python train.py --vocab_size=6043 --norm_place="pre" --norm_eps=1e-05 --qk_norm=false --init="trunc" --init_std_qkv=0.0255 --init_std_down=0.00452 --decay_fraction=1.0 --steps=9540
MLP neurons of a small language model. Each row is named by its layer, matrix (down: output weights) and neuron, and shows model dimensions 144-239. Each number is 128 + 32 x the weight over its row's rms, rounded and kept within 0 to 255. A neuron's up and down rows have the sign that makes its largest values positive.
A block is one neuron, or neurons of one layer that tend to fire together. After each block is what it responds to, as a language model described it from the Wikipedia text at the highest values.

L6.down578 [135 159 108 150 152 120 138 164 183  80 140 135 144 115 146  73  74 192 111 115 153 147 163 110 188 123 212 146 102 108 106 127 129 133  73 137 121 109 120 148  51 141 185  89  96 134 163 163 187 147 156 171  99 122 124 144 134 161 110  99 117  83 175 141 142 162  74  78 161 186 126 140 136 129 142 145  96 139 178 100 170 165 180 147 131 129 118  68 171 133 152 153 107  99 139 126]
Verb-slot after subject. The first token of a main verb or predicate right after a subject or auxiliary, such as under(went), not, res(igned), remained, plus blank table cells.

L3.down87 [139  83 212  84  80 112 123 127 115 119 133 127 118 135 156 170  96 145 150 176 160 142  69 142 205 125  90  95 134 221 137  83 126 138 112  83 167 218 120  88 106 102 158 126 129 132 145 179  90 164 111 141 174 184 107 172 140 152 135 140 128  71 107 131  87 101  88 174  92 162 165 115 113  70 113 166 111 143 119 148  96 157 131 129 117 123  91  87 127 142 148 130  66 115 103 149]
L3.down182 [ 90 127 146 157 165 140 159 165  97  82 139 142 151 112 155 151 141 180  81 100  89 135  92 112 121  91 143 142 171 200 171  80 151 147 136  76 116 135 109 152  82  70 155 165 111 148 119 146 139 119  68 149 137  77 160 124 122 154 194 117 144 162  62  86 129 105 135 109 105 140 178 116 100  97  95 128 174 131 119 127 111 115  86  98 118 169 156 175  79 129  65 172 156 159 100  98]
L3.down287 [ 93 152  86 144  93 135 107 132 164 125  86 155 166 131 101 144 153 126 165 211  92 142 183 120  79 162 102 180 135  77 114 118 194 159  68 163  90 189 111  68 141  69 132 104 144 129 107 122 105 153 200 153 122 199 117 197 128  96 136 126 149 107 128 114 127 102 144  76 145 131 132 134 137  85  87 157 127 124 129  92 137 117 150 119 106 139 174 159  56 156 176  79 129  75 110 142]
L3.down406 [162 150 165 149  76 142 133 125 153 161 143  94 140 178  63 137 134  95 167 182 150 161 126 127 171 146 142  63 144 112  88 110 109  67 115 174  93 133  92 100 131  90  72 132 101 140 154 101 115 158 138 171 155  83 129 162 131 126 144 124 145 127 162 120 114 170  80 149  67  90 101 134 116 111 192 122 153 143  84 134 146  72 118 141 110 191 123 138 142 156 149 139 111 189 142  61]
L3.down431 [164  87 175 108 109 143 141 107 186 145 133 160  94 113  96 162 103 134 110 129 138 148 112  46  61 133 107 112 166 147 148 135 202 151 138 155  88 140 176 111 186 104 179 110 117 129 180 133 137 103  81 166 144 100 138 166 113 114 143 139 131 149 112 130 133 137 133  72 108 138 186 103 194 158 120  94 117 186 160 146 127 127 120 134 121 126 151 133  83 166 133 111  79 160  84 124]
L3.down622 [159  89 130 147 135 101 132 194 144  95 189  68 136 124 109 120 113 150 123 157 133 108 166 108 120 107 143 186 120 112 129 146  45 142 100 134 107 101 191 101 139 114 159 140  96 155 195 100 103 158 121 137 135 147 149  87 151 140 147 115  99 146 150 104 132 117  82 129  86  96 124 145 124 106 127  84 102 155 108 160 168 158  86 190 179 137 140 119 178 138 151 126 107 111 131  90]
L3.down708 [159 157 131 120 135 122 133 178 174 125  86  14 128 103 127 112 126 129 145  91 122 140 208 161 115 179 142  72 133 123 116 109 179 132  97 160 124 154 139 149 104 113 143 105 174 135  82 148 122 102 118 106 101 100  46 141 169 105 128 146 131 136 121 139 123 105 104 151 136 100 102 124 111  84 142 137 140 135  98  64 157 154 119 127 106 148 169  79 110  90 178 153 181 154  40 123]
L3.down1005 [123 165 122 142 121 140 124 148 112 167  62 161 160  67  86 136 127  83 107  98 185 134 133 136 138 103 164 158 162 141 129 133 129 184 125 102 103  91 121 134 172 151 175 144 140 108 122 175 127 186 183  94 142 138 144 118 171 153 107 137  77 124  98  94 120 157 163 129  92 162 132 112 172 144 103 125 108 133 131 123  88 206 126  76 134 215 199 153 105 116 151 104 118 120 160 159]
Stats and results terms. Nouns heading statistics or results, in sports records, election tables and infoboxes, such as average, total, election, record, votes.

L6.down983 [161  99 160 134 132 161 146 144 146 167 107  97 192 155 156 120 155 154 152 120 185 124 168 118 118 132 128 156 135 110 136 110 107 173  84  74 131 133  94  64 134  82 173  75 115 198  87  28 124 201  66 143 124 129 121 128  60  92 101  91 179 122 109 130 138 118 195  99  86 140 117 148 117 180  90 197  68 145 187 159  51 160 143 122 183 105 172 124 125 133 130  65 156 140 105 161]
Row and paragraph openers. First token of a new table row or paragraph, strongest on election-table row labels like Turnout, Total votes, and paragraph-initial The.

L3.down17 [128 122 133 159  88 126 155 116 115 172 100 158 212 113 110 128 117  71 156 143 117  94 116 137 114 170  95  93 127 153 153 175 161 122 149 175 110 160  97 119  86 103 127 120 128 122  46 115 107 131 143 134 117 153 156 144 128 164 136  71  74 114  79 152 141 148 136 120 146  90 124 122 116 105 125 153 200  80 155  51  67 157 132 113 142 147 102 143 154  96  55 193  85 157 189  70]
L3.down32 [183  80 181 144 101 167 163 139 138 117 106 127  93 124 145 183 141 122 167 104 111  95 136 128 140  93 115  90 111 163  96  93  94  27 127 144 117 181 156 122  97 122 133 153 147 182  75  95  98 146  56 133 139 102 157  80 113  62 117 123 120 155 133 149 177 150 111 135 173 176  94  79 157 180  97 102 176 122 152 171 120 132  68 182  55 141 144 140  64 123 120 156 107 138 169 131]
L3.down320 [173 135 149  86 139 125  66  91 155 112  68 147 140 164 123 128 158  82 137 108 192 157 120 140 115 212 104 174  81 105  80 106 109  82  99 205 115 117 134 154 124 141 136 159 136 126 116 106 128  95 182 151  85 130 114 104 157 100 175 145 136 141 142  70 167 146 177 112 152 129 126 109 115 154 160 119  77 162 114 123  67  86 124 167 145 156 182 113 166 136  90 100 104 147 134 199]
L3.down440 [142 163 165  90 122  94 155 145 127 162 109 150  80 114 144 150 108  84 105 142  90 132 194 120 124 121  67 120 123 134 146 123  98  76 124 152 101 167 135  94 131 110 153 166  72 102 131  84 123 118 129 111  80 135 104 108 115 115 162 147  67 170 109 170 125 125 130 134 140 160 108 104 156 132 144 117 139 131 160 142 102  64 132 165 151 140  97 145  87 149 118 120 130 148 102 141]
L3.down546 [ 73 138  82 165  90 115 109  85 168  85 188 133 140 183 132 104 155 117 146 123 146  86 109  81  64 130 113 165 184 113  90 140 140  96 127  94 140 148 117 165 112 141 143  82 168 131 130  91 153 121  80 156 113 128  67 115 138 152 184 108  53 137 133 100 150  94 155 154 131  91 124 103 117 119 113  91 107  51  55 116 135 101 192 101 124 110 111  98 153 119  81  53  75 185 131 134]
L3.down825 [169 119 119  84 192  99 167 127 151  97 115 169 133 136 103 145  40 188 108  87 144 149 131 162 165  95 213 173 122 138  89  87 146  97 110  88 141 162  72  97  99 128 118 120 189 115 111 123  97  82  85 100 116 113 186 121 105 178 114 118 140  90 183 106 101 134 103 175 162 107 174  62 151 124 179 126 186 100 145 150 132 136 141 145 129  76 121 116 141 120 125  99 142  82 118 160]
L3.down837 [117 130 119 112 116 196 169 129  99 139 191  94 120 117  95 121 138 138 138 153 188 106  84 142 115  92 114 142 125 142 160 130 140 148  95 160 127 180 146 143 188 134  91 109 108  88 154 156 116 119 104 163 115  82 176 133 136 169  90 105 102  97 115 148 154 108 117 145 168  67 125  90 143  96 122 115 193 100 128 113 179  87 104 160 162 121 189 120  99  94 123 137 132 176 100  99]
L3.down1010 [ 84 117 131  83 136 111 107 172  70 133 150 135 124 166 141 101 114 140 144 151  94 109  89 118 146  74 105 120  97  75  61 166 144  81 149 148 126 153 146 132  61 154 113 170 151 173  91 126 142  76 165 118 149  94 147  72 137 179 156 129  73 142 139  59 113  95 116 111 131 126 150 134 163 179 131 106 118 165 134 126 181 128 156 153 111 116 177 151 150 206 144 126 125 135 180 182]
Domain and military nouns. Nouns naming a field or institution, often completing a split word: military terms (troops, infantry, artillery, naval), and subject areas (music, history, psychology, education).

L6.down679 [155 167  59  89 118 120 130 137  70 141 169 140  84 136 159 128 122 119 167 143 184 130 118 135  90  96 113 155 128 157 174 155 124 219 145 117 111 116  78 153 202 121 103 121 106  75 136 160 124 141  93 141 174 140 124 120 148 108  87 127 128  87  97 228  62 113 125 174 151  94 206  96 175  94  91 138  94  89 156  99 141 104 136 109 152 171 154 147 121 101 117  81  42  93 169 111]
Word-start fragments, table rows. First subword pieces of words split mid-word, e.g. rel in relatively/religious, Mal in Malta, Be+ij in Beijing; also line breaks ending wiki table rows.

L11.down5 [121 145 153 151 114 110  91 147 124 194  99 152 125  59 125 100 106 164 137 109 126 109 121  91 130 192 156 159 129 153  65  65 153 124 137 135 102 135 145 188  36 164 139  73 112  86 118 160 167  80 132 183 115 143 124 175  36 120 112 113 149  85 167 108  36 153  79 151 134 150 152 157  79 127 130  82 105 103 111  72 175  72 132 117  92 137  81 147 179 131 108 139 110 149 125  84]
L11.down59 [ 66 177 102 108 100 145  98 211 157 109 136 125  95 122 127 167 152 140  92 178 141 146 135 138 103 110  90 147 123 114 117 144 153  55  78 129 156 100  74 114 102 102 208 193 175 182  59 110 147 115  95 128 168 173 135 157 166 196 153 145  57 219 133 146 149 121 142  98 183 117 171 156  99 116 116 121 130 210  69 131 141 131 123 118 168  78 138  87 136 178  71 125 190 152 139 160]
L11.down190 [158  92  98  79 137 172 114  86 142  98 150  91 128 125 176  88 121 119  73 149 120 111 112 111 142 107 124 183 123 109 160 128 171 139  74 139 129 139  99 127 128 144 102 136 155 125 131 139 121 143 105 118  70  52 200 124 171 133 174 130 106 139 116  79 149  63  95 149 160 155 105 127 183 184 130 162  75 117  63 124 158 134 140 174 142 123 139  66 102 153 167 128 154 115 100 163]
L11.down248 [ 57 128 209 107  63  62 146  94 145 153 120 132  82 119  73 159 143 151 116 142 129 104 154 114 173 143 134 105 124 159 165 148 129 144 146 103 121 126  77 159  96 120 147  71 112  50 136  99 190  64 108  86 133 160 130 111 131  44 114 154 158 112 120 124 121  99  53 113 107 207 177 202 123 101  62 141 118 143 141 157 181 139 137 207 151 154 142 103 108 158 192 134 151 127 118 169]
L11.down490 [130 130 173 158  94 129 107 147  94 133 107 185 135 132 189 108  45 146 158 139 164 132 106 143 100 120 114 141 175 125 155 120 158  94 139 164  87 145 162 155 146  82 145 152 157 108 153 109 152 128  79 122  99 105 105 162 100 176 170  88 105  98  96  85  88  91  96 145 113 127 168 159 138 143 107 128  62 119 134 120 148  69 161 112 121  91 131 187 157 124 165 124 112  83 113 119]
L11.down538 [131 174 129 155 100 127  44 130 168  56 136 148 108 157 139 101 106 130 104 132 179  91 136 102 107 125 172 140 102 121 211 165  82 140  86 179 178 174 106 134 122 133  94 145 182 120 111  89 113 139 155 106 154  85 122 157 130 168 140 155  38 116 142 126 139  95 136  77  48 112  94 125  93  62 138 141 104  88 134  97 116 153 117 148 142 129 114 134 107 134 122 154 133 137  98 145]
L11.down913 [136 108  67 131 101 156 150 160 122  93 145 151 127 102 146  64 146 115 160 166 124  64  65 148 121  61 129 157  90 129 119 134  86 140 113 149 149 144 146 145 154 129 106 178 136 108  73 107 133 125 130 121 110 183 148 127 128 177  71  96 131  87  96  68 106 123  90 105  33 144 100 112 127 139 163 153 120 168  84  68  83 104 155 171 132 164 138  96  99 153 109 170 122 182 127 133]
L11.down947 [187 116 156 132 144 135 143 111 143 100  90 142 166 145  73 130 116 187 136 147 148 123 114 107 195 146 148 148 137 104 162 186 178 136 126  74 143 133  95 164  89 137 183  96 149 186 146 117 135 165 102 110 107 100  88 146 113 153 149 180 137 130  94 155 140 183 100 114  82 135 200 203 165 151 147 168 123 112 107  84 121  65 175 164  93 151 154 140  94 122 117 133 114  56 126 129]
Plural noun endings. Plural noun suffixes completing a word (candid-ates, view-ers, assaul-ts, mod-els), plus plural verbs and adverbs right after them (are, were, also).

L3.down74 [101 156 102 129 124 115 117  95 138 232 148 116 104 151 104 113  83  65 133 155 165  69 133 129 172  78 137 125 113 157 189  91 139 105 102 147 122  92 148 115 141 138 135 133 124 106 118 117 102 134 100 187 177 140 130 121 108 145 165 107 145  90 154  96  78  94 136 123 140 140 153 121 130  98 125 142 103  68 167 143 157 160 140 151 147  89 148 117  87 164  80  94 106 160 174  99]
L3.down77 [ 42 102 181  71 120  97 148 147 164 111 150 119 160 108  70 135 137  62 102 192 124 186 138  85  86 133 152 187 126  84 144 130  95 163 147 160 130 105 125 124 103  77 168 219 135 126 141 179 113 158 157 196 201 110  91 110 119 104 115 165 112 113 144  96 162 182 112  94 127  92 115 164 134  80 155 137  72 158 139 146 149 161  68 121  64  81 121  77 119 170  67 103  67 117 105 130]
L3.down428 [138 104 154 121  99  94 143 113 163 175 134 125 117 143 125 138 129 151 180 129 117 156 158  71 164 110 123 162 100  82 120 120 108  69  71  84 109 119 146  99  89  96  80 111 139  98 182 141 143 144 104 152 155  72 119 146 129 120 159 100 191 131 144 156  91 150 168 182  91 203 141 105 134 108 207 130 101 144 103 130 101 184 182 133 103 126 151 174 120 106 158 120 129 125 168  68]
L3.down524 [147 175 110 123  99 138 132 143 193 116 117  97 138 109 126 121 122 116 117 168 181 113 105 172 190 144  99 145 141 131 181 142 166 126 106 144 149 120 105 174 162 129 105 130 159  60 176 139 174 139 132 120 143 116  80 146 132 136  90 120 105 102 144  90 139 130 136 148 151 165 188  93 147 173 162 115 145  68 131 153 137 103 102 170 125 124 150 127 112 193 117 133  83 183 147 189]
L3.down567 [175 194 119 107 126  96 170  89  83  99 177  89 120 144  57 146 129 120 153 148 149 140 126 154 115 165 145 141 158 100 175 121 174 114 120 140 165 111 137 153  88 170 103 152 113 150 158 184 115 153 171 108 186 151 160 106 161  32 145  94 146 105 102  62  86 139 145 119 162  98 168  81  98  85 125 184 171 125 145 122 187 144 142 106 150 149 125 122 101 196 102 101 109 162 107 145]
L3.down584 [113 103 164 106  83 167 112 157 144 173  83  91 155 142 192 160  59 143 112 131 170 158 119 170  96 124 117  60 153 160  69 152 127 135  61 155 119 126 101 119  98 202  96 116 108 104 144 115 147 121 102  90 231  71 110 105 113 127 131 171  83  98 146  94 174 154 155 143 131 141 108  79 141  96  99 108 138 145 123 114 128 120 160 160 106 172 107 123 112 101 145 128 126 158 117 120]
L3.down678 [ 73 182 124 163 113 134 150  90  74  55 157 143 133 114 174 102  93 164 121 120 146 147 149 173 134 163 143 180 112 107 126 169 138 166 129  90 128 136 116 115 105  40 128 132 133 122 127 125 128 145 150 113 106  77  86 110 132  61 151 133 168  75 183 154 110  97 172 163 133  92 176 166 119 147 114  66 105 161 158  97 148 171 121 129  87 131  90 192 120 189 126 151 127 157  96 137]
L3.down689 [160 152 101 130 170 103  65 125 166 128  89 134 113 134 118  52 135 140 192 159 122  91 213 156 159 161 150 139 111 164 126 185 142 118 181  98 138 123  98 186 144 131 156 160 132 145 160  96  79 135 109 117 131 144 130 148 124 117 100 120  93 210 101  47 147 147 106 110 120 128 129 100  92 140 173 132 149  92 139 138 160 102 126 158  75 124 167 156 135 154 120 159 136 102 145 110]
Not, pronouns, word-starts. Mostly "not" (also the start of notable), object pronouns like him and them, and first pieces of split words such as en-joyed or us-age.

L11.down367 [119 137 137  61 115 163 107 117 144 145 136 136 126 114 122  62 110 132 139 140 139  76 137 145 141 179 100 153 134 106 127 114  78 126  77  93 116 160  84 213 139 150 153 133 101 139 112 218 136 113  83  99  96 166 162 211 113  90  75 120  78 143 103 171 126 139 178 152 119 128 121 180 137 112 156 156 102 149 151 109  96 133  89 152 169 137 161 168 111 165  96 107 148 108 156 174]
L11.down381 [ 83  97 141 149 139  82 133 136 113 139 141 124  81 130  87 137 135 180 130 119 136  97  94 139  98 139 132 174 109  84 161 116 108 145  64 110  95 134 142  97  83 106  99 155 142 122  98 108 136 210 106 105  98  75 157  90  94 142 124 104 155 151 129 115  81 126  87 119 161 140  76  56 118 141 195 151 109 109 110 140 125 145 117 123 174 148  90 140  92 127  94 100 128 102 183 137]
L11.down534 [ 81 116 101 132 164 113  66  83 126 153 155 113 192 123 128  97 150  68  98 146 140 143 146 113 150  88 113 132  72 105 160 123 170  84 136 142 176 128  93 141 117 116 131  60 143 129 157 130 186  88 178 137 149  32 184 138  92 169 170 130 200 134 141 117 119 144 125  97 136 116  72 150  86 161  82  94  56 108 118 144 124 151 136 116 112 152 103 101  93 176 183  81 135 165 151 141]
L11.down631 [135 131 176  99 142 136  77 174 161 123 109  95 143 131 170 103 150  85 118 125 184 124 113 146 147 158 127 100 152 186 174 120 121 211 113 121 124 134 114 155 161 178 113 100  77 121 144 139 181 170  98 113 138  82  84  98 114  82  93  84  68  75 129  90 136  96 125 118 164 118 121 111  86 141  95 198  99 149 144  74 157 153 106 156 123  93 157 158 138 102 111 163 173 109  92 112]
L11.down682 [ 82 183 124 106 121  96 116 110  72 117 117 165 120 172 121 142 148 138  93 138 130 136 165 112 104 125  96 177 173 157 129 137 174 136 198 140 148 100 133 121 147 148 212 130 144  86 174 108 126 162 163  85 183 109  72 121 118 146 157 120 120 103 133 129 154 147  96  95  85 141 117 140 160 162  66 168 107 122 167 127 192 119 115  72 155 120 122  74 101 157 136 123 126 123  92 159]
L11.down719 [139 116 142 141 117 142  58 126 140 149 170 169 124  54 200 121 101  84 137 118 131 124 154 135 100 118 124 103 163 216 144 153 158 116 149 130 108 112 128 139 125 164  65 126 159 103 133 166 125  79 115 134 148 147 139 136 103 142 151 110 154 164 143  91 166 178  93 109 208 109  86 163  70 127 121 148 123 169 122 125 129 131 105  90 128 183  69 143  95 179  69 148 186 129 147 114]
L11.down783 [112 107 119 101  79 139 117 148 120 112  81 116 204  96 118  27 158 136 135 123 101 110 134  89 105 158 135 153  64  85 110 108 128 160 127 110 159 171 162 120 150 156 111  92  98  97 121 203  83 167 100 105 102 148 118 111 133  57  99 171 116  80 179  96 158  67  71 135 144 137  84 155 135 122 130  75  68  76 110 155 144 171 130  88 207 134 141 161 177 104 118  98  77 139 123  89]
L11.down904 [114 128 109 140 142 110 130 128 151 121 172 103 131 104 106 103 111 183 132 149 160 113 143  94 119 140 119 161 133 138 131 107  80 160 116 120 154 133 124 132 155 128 133 103 110 116 202  81 151 135 165 108 173 124 120 157  82 145 138  44 136  76 182 108 163 110 134 125 141  92 111 172 157 104  71 117 137 132 145 102 146 150 139  73 118  95  83 165 114 113  95 129 159 130 118 101]
Verb stem after subject. First piece of a split verb right after its subject or a comma, mostly reporting verbs like indic(ates), sugg(est), arg(ue), plus found, not.

L3.down28 [148 124 105  80 138 125 183 231 132 136  92 190 174  90 128  71 159 138 124 108 150 159 135 146 163 110  82 114 160 109 132 102  96 115  67 103 190 159 136 139  84 145 137  83 113  57 125 171 162 105 170 145 137 100 134 132 136 125 157 167 128 229 145 177 180 101 166 204 117 129 152 167  92 118 146 153 120 112 133  46 145  90 118 108  65 179 127 106  99 104  87 117 103 132 155 117]
L3.down255 [166  84 117 158 108  54 193 187 145 168  93  80 118 129 152 175 121 134 152 153 136 135 120 123 132  78 198 185 152 101 132  98 180 173 184 103 141 120 158 174 136 160 128  96  91 144 171 161 137 133  86 155 144 158 101 158 144 128  93  81 152 160 151 126 114 116 125 125 108 107  99 136 119 111  73 159 123 183 138 163 151 123  91 172  92 139 149 133 160  89 113  95 150 134 132  76]
L3.down282 [125 145 185 149 196 165 166 119 140 120 152 124 178 182  99 175 169 140 118 114 107  96  81 129  82 125 125 140 120 135 115 138 161 121 111  98  81  74 109  88 149  89 117 151 120 100 136 117  90 128 110 117 169 102 135 108  44 161 101 115 118 148 116 148 112 100 119 163 151 157 180 211 147 143 129 160 131 137 200  92  68 169  81 163 107 126 129 123 139 133  87 126  78 130 175  80]
L3.down330 [ 93  91 153 129 148 117 143 203 158 165 143 165 118 125 109 172 105 109 162 103 201 173 157 132 104 204  88  86 151 129 101 117 131 140 129  92 142 162 148 121  80 162 125 149 116 197 183 129 113 150 150 158 165 174 148 135 146 160 136 143 156 135 116 170 112 103  81 112  88 123 127 109 121 112 165 156 199 170  65  70 125  88 127 153  90 133  81 163 113 123 133 198 177 105 116 120]
L3.down400 [106 152  88 106 131 141 103 129 146 155  66 111 200 124 141 200  99  88 220 107 161 120 166 151  70 126 140 218  91 113 165 129 128  95 155  58 145 109 130 164 131 137 113 146 162  85 144 155 130 123  77  95 145 101 158 135 117 111 121 140 182  48 142 117 132 119  82  83 108  77 110  96  94  88 146  98  75 181 115 147 130  48 130  66 148 131 129 107 144 175  99 112 157 156 112 130]
L3.down439 [150 107  72 111  88  53 173 140 101  84  72 100  60 151  89  78 100  95 114 136 107 132  86 110  92  91 141 132 131 102 120 128 112 152  86 130 120 115 115 142 151 131 111 146 112 161 142 114 157 112  94 137 117 107 186  81  96 162 133 116 119 158  90 133 154  86 140 174 163 126 185 139 129 114  80 154  72 147 148  99 169 108 115 193 101 178 169 121 100 169 125 148  83 119 142 112]
L3.down695 [145 168 128 133 123 174  77 103  90 144  99 149 100 122 114 124 154 135 153 120 177 157 121 136 101 160 107 151 111 133 133 171 120  66 114  33  52 110 109  92 100 110 139 116 101 128 134 130  81  86 111 118  82 207 144 102 135 170  93 111 117 163 113  75 153 161 106  88 161 165 163 134 133 146  70 105 152  97 102 140 161 135 125 140 162  97 114 157  98 143  48 161 126 132 154 175]
L3.down795 [100 180 145 103 123 182 165 133 102 113 102 113 156 150 145 115  85 125 142  89 138  45  22 157 106 137  86 178  97 144 125 150 110 111 105  93 100 102 196  73 161 112 106 130 100 157 118 171 143 193  43 125 116 124  99 128 145 188  77 168 168 110  96 161 121  75 124 114 191 110 145 107 208 161  82 187  84 151  85 177 125 121 166 136 155 125 168 164 114 164 137  64 137  89 163  57]
Word-start stems needing completion. First sub-word piece of a longer word split into tokens, chiefly rel- (relatively, relief, relatives), also abs-, str-, sk-, conn-.

L6.down630 [114 118 123 115 124 130 131 159 130 151 125 110 159 150 154 104 111  73  65 155 187  98 147 104 157 143  88 202 125  58 144 113  92 152 116 113  84  78  95 191  61 137  83 119 128 121 142  68 157 164 103 107 134 116 134  97 123 194 120  69  51 168 127  51 152 146 119 138 157 144 169 132  82 115 108 107 141 119  97 124 128  57  90 179 144 126 137 146 151 141 125 157  93 163 165 158]
Plural noun endings. Plural suffixes or whole plural nouns, mostly for kinds of people, such as drivers, scientists, players, generals; sometimes other plurals like staffs, platforms.